Weights of a small transformer language model: MLP 1024 tanh GELU.
MLP neurons of a small language model. Each row is named by its layer, matrix (up: input weights) and neuron, and shows model dimensions 0-191. Each number is 500 + 50 x the weight over its row's rms, rounded and kept within 0 to 999. Numbers have three digits each.
After each neuron's rows, "fires on" lists the tokens most often at its 100 highest values on Wikipedia text that the model never trained on. A number after a token or word is its count.

L8.up410:473365527512483555521556433543454445453562580485444441526498446556474421433476484466602514503539500424516482507395483575528429500470587479476437487531515616478479559501441483490408512520519563519471489465521393430448581568434483506535497533485487506493425479505518464535609419471500496567581499475509496554515551571603513488496478513465476574472450496488525475415483519575538426517388442457519558426588484541485546597435485470479458558468413574475513509522519641537465440548490510462492523487479512381504510597500436553537458446491551563508477555538529629515443539509490605463
fires on: "," 26, " by" 17, " in" 10, " and" 8, " to" 8

L2.up371:574582554432527568426582565560520529541594539412516543574444518543500363501502500415492522517521449503456450457515558506561436596499456418605480568483493518520469523426483537473444486505577556484453514433470468540485517487461543462572487415409487524503492485480529573414449451462512514527524489445432429437554442492496528618569511492350567547494437527494479531501493482505544448539461459499445480549504550539481511444448516494444503561621562449510427469442466480530538506485437390562554542497425463529475513569538601472514542590645465573522475503436536527541557437404488518490
fires on: " =" 38, "\n\n" 10, ") =" 7, "- Website:" 5, "=" 5, "- • Total: " 4

L2.up652:552426542584526499440521529490516538444474481529584475441492551563520508536558526559472487598402492478562493569536455570450500514532510462564561421509454485514479474441504524456541484525569427568535485521557514458603461577570567471607418500475679535512496604471450570566453447520514389448468528506502518558549459412514503447454503471522519615455501438477417460474497530428634523533489456495400473474425570478485452456491535445594513544469478541476536443411470446500482603458576527484459404573579497505499458433473475404551524521523481500499506508344473521443462557540417540451
fires on: ":" 67, " of" 10

L8.up213:473474485451525432531527442495441547481463494424555557436522531504589555575411427525472578547511527506545475497584446548442459493463522537556533585506502436491486541553521463469472568493569575466545499567534461471437514518506519489491534489468417601523551434419575488437446527571522437447498491567493505519444538450453491563491518375468479424359446554579525445508493467484468499502570513437484430463499557490582441441487574458466484425576511522517494508541544476489455466478445439426587545403535506647454467485493491487494513415424496459580436495582595476577532529504527588474
fires on: " s" 26, " to s" 10, " at" 9, " and s" 8, " of s" 7, "S" 7

L2.up928:599507503430491543470501480513559549479575555444499494565488445557585472416496535523413448531520554500491569459494503450442598510510559465521449508499465519463490511417512438455484549491537505493460536404542486581495504507472531502489480464451472546540422496467484507572429458446538461553622471551527420505521493432400540599529584507417500404500573559509501561429569569521597497506483451440509494472571407476568518427525474529462464497535538452476486525481468471582503487491457412469522536542510505495499473600462577567446457365521468585536438466483601373523536455443437402553
fires on: "\n\n" 100

L7.up98:499431510434424511437557395496503504463470586559581552403504443492580535529516524537515532483482485498613458524598646421452566505485535541564568436558517535495480644487516545537485426436542505545471426444539468572513494526547497481459576509569475563526461530505473496513472541493492537551502536462601433430502465451469410467480498572562514527506510552505473541466444530419488507560465433504437539535535438440538396468478459466526479432409578470576453524484440557584498515575429476472413500505500486435480554566495510443475455464484472515487425506537487469464409414470500492430
fires on: "1" 19, "2" 14, "6" 6, "9" 6, "0" 5

L6.up508:415489465585521465488497437468471464492500383519492505445503390497475508522491425564547514435553437484416530421407539495455484506472495343459504462468526431511519498471619561508468561516479512463536464525472477450457503505504458547470557498518577500467515548517550495406514479479483438574480562481539453378499544504547530565441635440432505488508553561538599462509473513589504443457531488442466451513473522464499509556433535554408483539525568586414501543549534491516494599572425531542507509478530459561570541519456527548409478485469520536481450520424505494448535430546504410437
fires on: "es" 19, " (" 16, " and" 5, "ers" 4, "/" 4, "-p" 4

L7.up332:447524539562509489387559509435511554492468420487398488451525482488544471480485512537514483542549500560481531559570491476497480518467389565466521426468392491596523423456517454536489521487545495470514422487572544485518469519474513452475608543451651508511424441459515466505489527526457481421561593441521523563446487493533432515511537469589534396443542460491478434450455517633529533526371574503521493553454407500500522417430482558504553528396517475586447571467492551544488512488506493533569425604498506523474514495464520527426513459453591425558438452515539480575475516477520597509
fires on: "." 41, " ft " 14, "g" 13, "k" 6

L5.up234:553522538447484466534616539474419504483457580484480453567552432543467576479473529518487535392602558470540504487563480514425438465586560482524394494573461451533485562504480513454528506587517495472550524440534452562454500489459453460509493451569572473513505483495608487474484591518530519540425436483543503427491546572513560500523559366469458536576506577542493499485515495485412423571480425402451510476512530489571425481514505449511538472598537435464585461417498567613524542422465517480486514350544469520479488433555551443416480482494511518501512515446470465501464481532532483471
fires on: " S" 31, " " 13, " In" 9, " s" 7, ", s" 6, "i S" 5

L8.up1012:451486414433429553529529486494481523503539472555519475409523459534518534560584528449522489454461393477514527510524542507513587487525558557531447548490582506560483553485543581426591553554471486585550533418525382527538558439396540541470456523528481557482602436539552433462408582485465517438560521455535462498467504498450507580517599398556449411509400545492510465519537610522436455510551493502486601441494516502487442538457517498449463503536557565528382461521430568548465536499492492441442471423513504569524468491583491486456466507417456637439518503545478517469542531494497571528
fires on: " s" 21, " S" 10, ", s" 8, " the s" 7, " to s" 7, " p" 7

L6.up58:527451452492464511504551531525417515498426500496521548490498372482417477476499467519470524515442445512490407518530557506546563447559525475521403488395530461574387520494540555630504428487566471486495520438563408534428482532498548418453464466473457546405506516419543480450431598509535552530517540528439510529536491467535499487508584520467475488535534564431504579517568522577455543481503448412491560523540447546582456436528435430567489409528522512488455466433539504521495472452457524518566471390523552437663493479511562435569397520539464588598475547441509395531468473429505565494
fires on: " p" 28, " st" 17, " s" 10, " " 6, " ret" 6, " and p" 5

L6.up765:477548575404456562435503463445537480464519532513529591503456467482498482496520488503501532546513576433417453509500498434523413562557461499523520511508463629576423471411576441545519467431521564515512453433510561578546480527511490467459517504380465485591467436465534572519400569461489380557527505523431431522464461488435468490514468483546492437480565445573481527495511574530455474498537474549481545545578423469384468528582383441538452466505586531584493585511585478508510466463449497522478537474558506601476512421530569501487445414511581547482430515546461418523480528505538474545
fires on: "our" 21, "2" 17, "\n\n" 6, "5" 4, " We" 4

L5.up944:590508473502479615624661439493536509510578485496502559572434411553561355549532469562421481464500496587510497563405454493519431525435461428546477515459516558521460437473480527519487580433564469511454575396437472482419472561490576555560483493438464495487432546497494536408491356429496495635470522481548514473518461440504461518569522490472441456503454458551518481473526602474464491605496429519468441476513528496481536563491525461485597498459495505520486493446587525597506457438398493528485500568552478436539413541472552523485453496576449560485497484441533536530483497371531462469
fires on: "\n\n" 45, "\n" 39, "-" 11

L7.up548:441432551463498508606482490471533431525523511568523500434557415499571410456485559470527534515472513443558456494439502432462500518539624467535488515460484487510470443514526484491558483480498525522516480583526602478485378478438534527486471442560436524558519609536459503518491602405477477444492480521531428495456490508509525589407542514513468594459529564606518530534556571448524445520520560474471453503482494491604519444537519534575440567562534591495523459528476590511451548467511597504519558521541453499489426463458493612422464519569463432404441430468464550493494511496591445438
fires on: " c" 31, " o" 26, "1" 5, " rem" 4

L7.up347:355446526584510500477474503451503399486503455474496545447500510594531462457519416388428491482541472502439545491480554424502532490465488496547542455440524484506458546530473538539468428524436536485431527540514488510535427595470482481523469501514489451535608508596479484488540485494597493542499462553506398527587482516511420609481511514613411441516479521444621463440494493498466443456502460535533536419553521530542502494451439465407472566418525481464496525536561597535444476525578500425444509495649441397543553542454542445436561561440593537516456568482546491468461545525446452514
fires on: " and" 47, " or" 25

L8.up915:501609452453478496527494544481469559523660434573417450525545374446505522496583440509625558572435518566454487495460491463459426544502540520410478562565434487501480531406457555533602508500482510451519564427423475539437438493444581463509424592492521466480464532498549447436486544559531516483563590489538500485545553501433383480571543473460509460546471515450488527495546445467431519571567509555555453589473486455519499577494493417525510493505521528516377487537468546514507514470395503508572433455475408503567505483471422526397441422446482484550457566445553528495455551452495486482
fires on: " un" 31, " \"" 16, " dis" 11, "===" 4

L7.up264:524516515555598573431487525473522504516536489481540496495491543507550435537519407457614485603419581519513517469545443476496522582459628454562577410507438550502535462454540605514469521478472509549417470501506567490544507474541498461518403568471475518481486399523410489482556502534506515464435513519528467425602554501468522538477504434527397476542525610473523513528408526411550413445473505559563574449509468538473527446459561461399441443470501546451564485527529403473556495555539484588500507437491483463500536434518542520485524470509527542471511482429481542471482563435527472496
fires on: " E" 30, " or" 21, " o" 14, " Or" 10, "Or" 4

L8.up784:518444433492534547520575384458472572498566496533481550556441505470495484526561519575589581570471499478494579428517469418439531523568518513536624466429413619508436512498508488448549525477523514451507598533622523489502444641579517408542445495431539555518502400564540504509467524469529419530493567578426473415562517549529540477568570463482502462555531473463526543452539515587499462454486457491488533446364579416502449551500566485471491555493532416456481559470490513385442497514500435488483472494544509435485492460472513525584518465494347551494479532444504620569500605490572477471
fires on: ":" 33, " was" 16, " were" 5, " is" 5

L8.up776:445618472522448445455567568439556410475582447464522517502452561493517540478569488559482531558547427549509468491506530482473492422516488460451567444398525544529488488431478498477446471578416431452536532492517518600535503429505524590503520484485442490509522486474508448528519506609553601586477504480666419480449520541493526494513455438546475426478464433519473545453558516567505542504549454502411499511497452559556485516504406508471469489504451448421497531533451691472515469537551554511489500477542526511413555514483493548492554518482528557624483606498432528370432432467471437482
fires on: " and" 31, " or" 21, "," 7, " but" 4, "ly" 4

L2.up11:457524541466511443536519479472513493446565436548474511442452519498502501496468555451478439459475527444564449488530512384426513574498482472496498622526547418476477485420501493547499387476544594579544499543507424511529577437534491529517570528502558491472519456566486472508469559579575456512504492522503483481646467594389533455518524469481510515422510499594440457550530456564480426533545484525465510468470481496500487492463493401502517553548375473541494459498611599520512530468470544574541545363496548431476572527379393425456511485548516555539441642570532491412462497503541500494
fires on: "ash" 16, "'" 16, "/" 9, "per" 5, "ly" 4

L6.up963:471483533464414589512454468544508475568484561500525504444487485453473520530497548497541524457426508487529497507562490504550619514550528510533553424391539576478463483534523570529389507494477490644545509477578562477545481463545471466538523436531449545433416457544481547546527492471473442496413450552547583514586514477506461518511523473575608532640528515471560417436483534545503445463481466473475508464526581502454505529513428448506495514546428434520513457455475531532554433491455391551447475539549478596511519478516499507493450503423549524483436475588479569527569356455501574541
fires on: "9" 13, "6" 12, "4" 11, "3" 9, "1" 8

L8.up678:498474491515444570382604528429453468438520512450412487427569429334454470527481557410457497545455553471534498492515503490526476602493477494448416536404474520618594419434560505545434607545513539533453526537520579583589493428437589493440503440596501554546563403525492467563443517566519503483484520483396424461428495635530448468487479421578538516501498428538499505415484524495525494549461566473460506561448568446496518456487437444482497473536519568512481519487441540500529473459541512491530546534530423506562541615501511466511526496447545459516518430489482509511469588495537481508
fires on: "." 85, "10" 4

L5.up472:510527519478541428484543570477456513499482492521580525480655452485488629445543537496434575493460549415492377455495447522526502496447518525458541495501531441527452594465447494455449525556561557482466470436458531518454417538496405489426431569578390499498458508497517477565466482458447549502542477526424546497521508436492485459508500459410477539443533597455518499411566528484509569451585469518527475509503557503543398457422531550546474505572496483486449452545483489467497495616457419544471451430439490525486586470590480550457497522505432555431492503584521560412534431537517573483
fires on: "-L" 25, " Z" 17, "ev" 6, " L" 6

L6.up330:545476564500531576480525440498516527519496467430564536476526478554442559520593450553452432498522508522546575440503538389354439444458571468507461445515437535434510480496486559379529497486455518477564513485437402504474457471614490587498538464447502501501470557513482501407495558475442435506507488567521540553510515533487554550439572468525523468447334481519525554506473498526464548560487453539477472546465474462578518484523495508451480522586520508526516456489407555524460561565425538652525481522483436546533467554566580490443502490416498646516428521473527501490532527394503474468
fires on: " =" 23, "\n\n" 18, "." 12, "\"." 4

L7.up124:530461445470435498556531522423571459458500469417468528429534512450620549484515422562450466447458462495450571478480470456530513576515526587430502485518490382443428479528482489472490427529468474567418504550508530570521530385419524506605473428491484564463487505478423479468500569520484476539422400412515498380537534490568451539471477467518493459486599518490505480522510478520549573531586423415480545559469489453504496604497493514554553471440535545567403459556472514574455536486499469490507478511460571431550504531551483507501560532500557469471393449584483524532460486518531449525
fires on: " and" 14, "en" 14, "n" 9, "ent" 7, "enn" 6, "ar" 5

L2.up721:500464602548463455479598564483520591581554475485559558354545521518508442352508574500537521569419519486515558582483472488519442495482563548422521509458580538483419557503505470526540497567519481458478431458464538469538448425481477506470522504521463354435546442556463588564419473487466445494494588509537461501449472488514563562560613497538631529554519467519469495473435361517561487483530472543506411549448529506410462461549519461524538522474453494441545433463492528568532551505578413479363523464524432466486480547476494450509481462551433550491459499459589497501544470577489475541
fires on: " | @" 12, " Museum of" 10, " of" 10, " | W " 8, " | + " 6, " of the" 6

L2.up275:550518621477537507467550538512540584522557548489576466465480454461474542497530580455467447439415484447486457560488565465550459446586503488446465520474586567497570602447473510494385468543581580443477403546497460591551462516478573522516553478471392452529488460460562477486495468469514554443461555504477542490505443484565561399552472513490540488522562535424512487537548434457563589570510510455493456439452504521408422482509438582473563533565505543560453470487520423574493499427412430489501425478483503572505521542492469520518416563543464402502543538572517466452515445496549482503
fires on: ", which" 50, " who" 17, ", who" 9, " Br" 8

L7.up367:468513475523418597574498474469579471467513543449476452470639534481560480523449540439489510459471461489518480494540471489432514581571575577560381433504455487642452491443403508473533482443564590496563462509471475574445521431483552547437453519527459536463488442437460563507488470482536527527472455525506473516438583509521439505464526465487507461522491531494363484434540486478516591505523400395488537483486519530486448453470465501565470526484504550473518437406531469483395501432429545485558539462535564564572421423429492492607480463535556543481472477562481512628457540597541538562
fires on: "it" 13, "or" 11, "n" 10, "he" 9, " de" 8, "ar" 7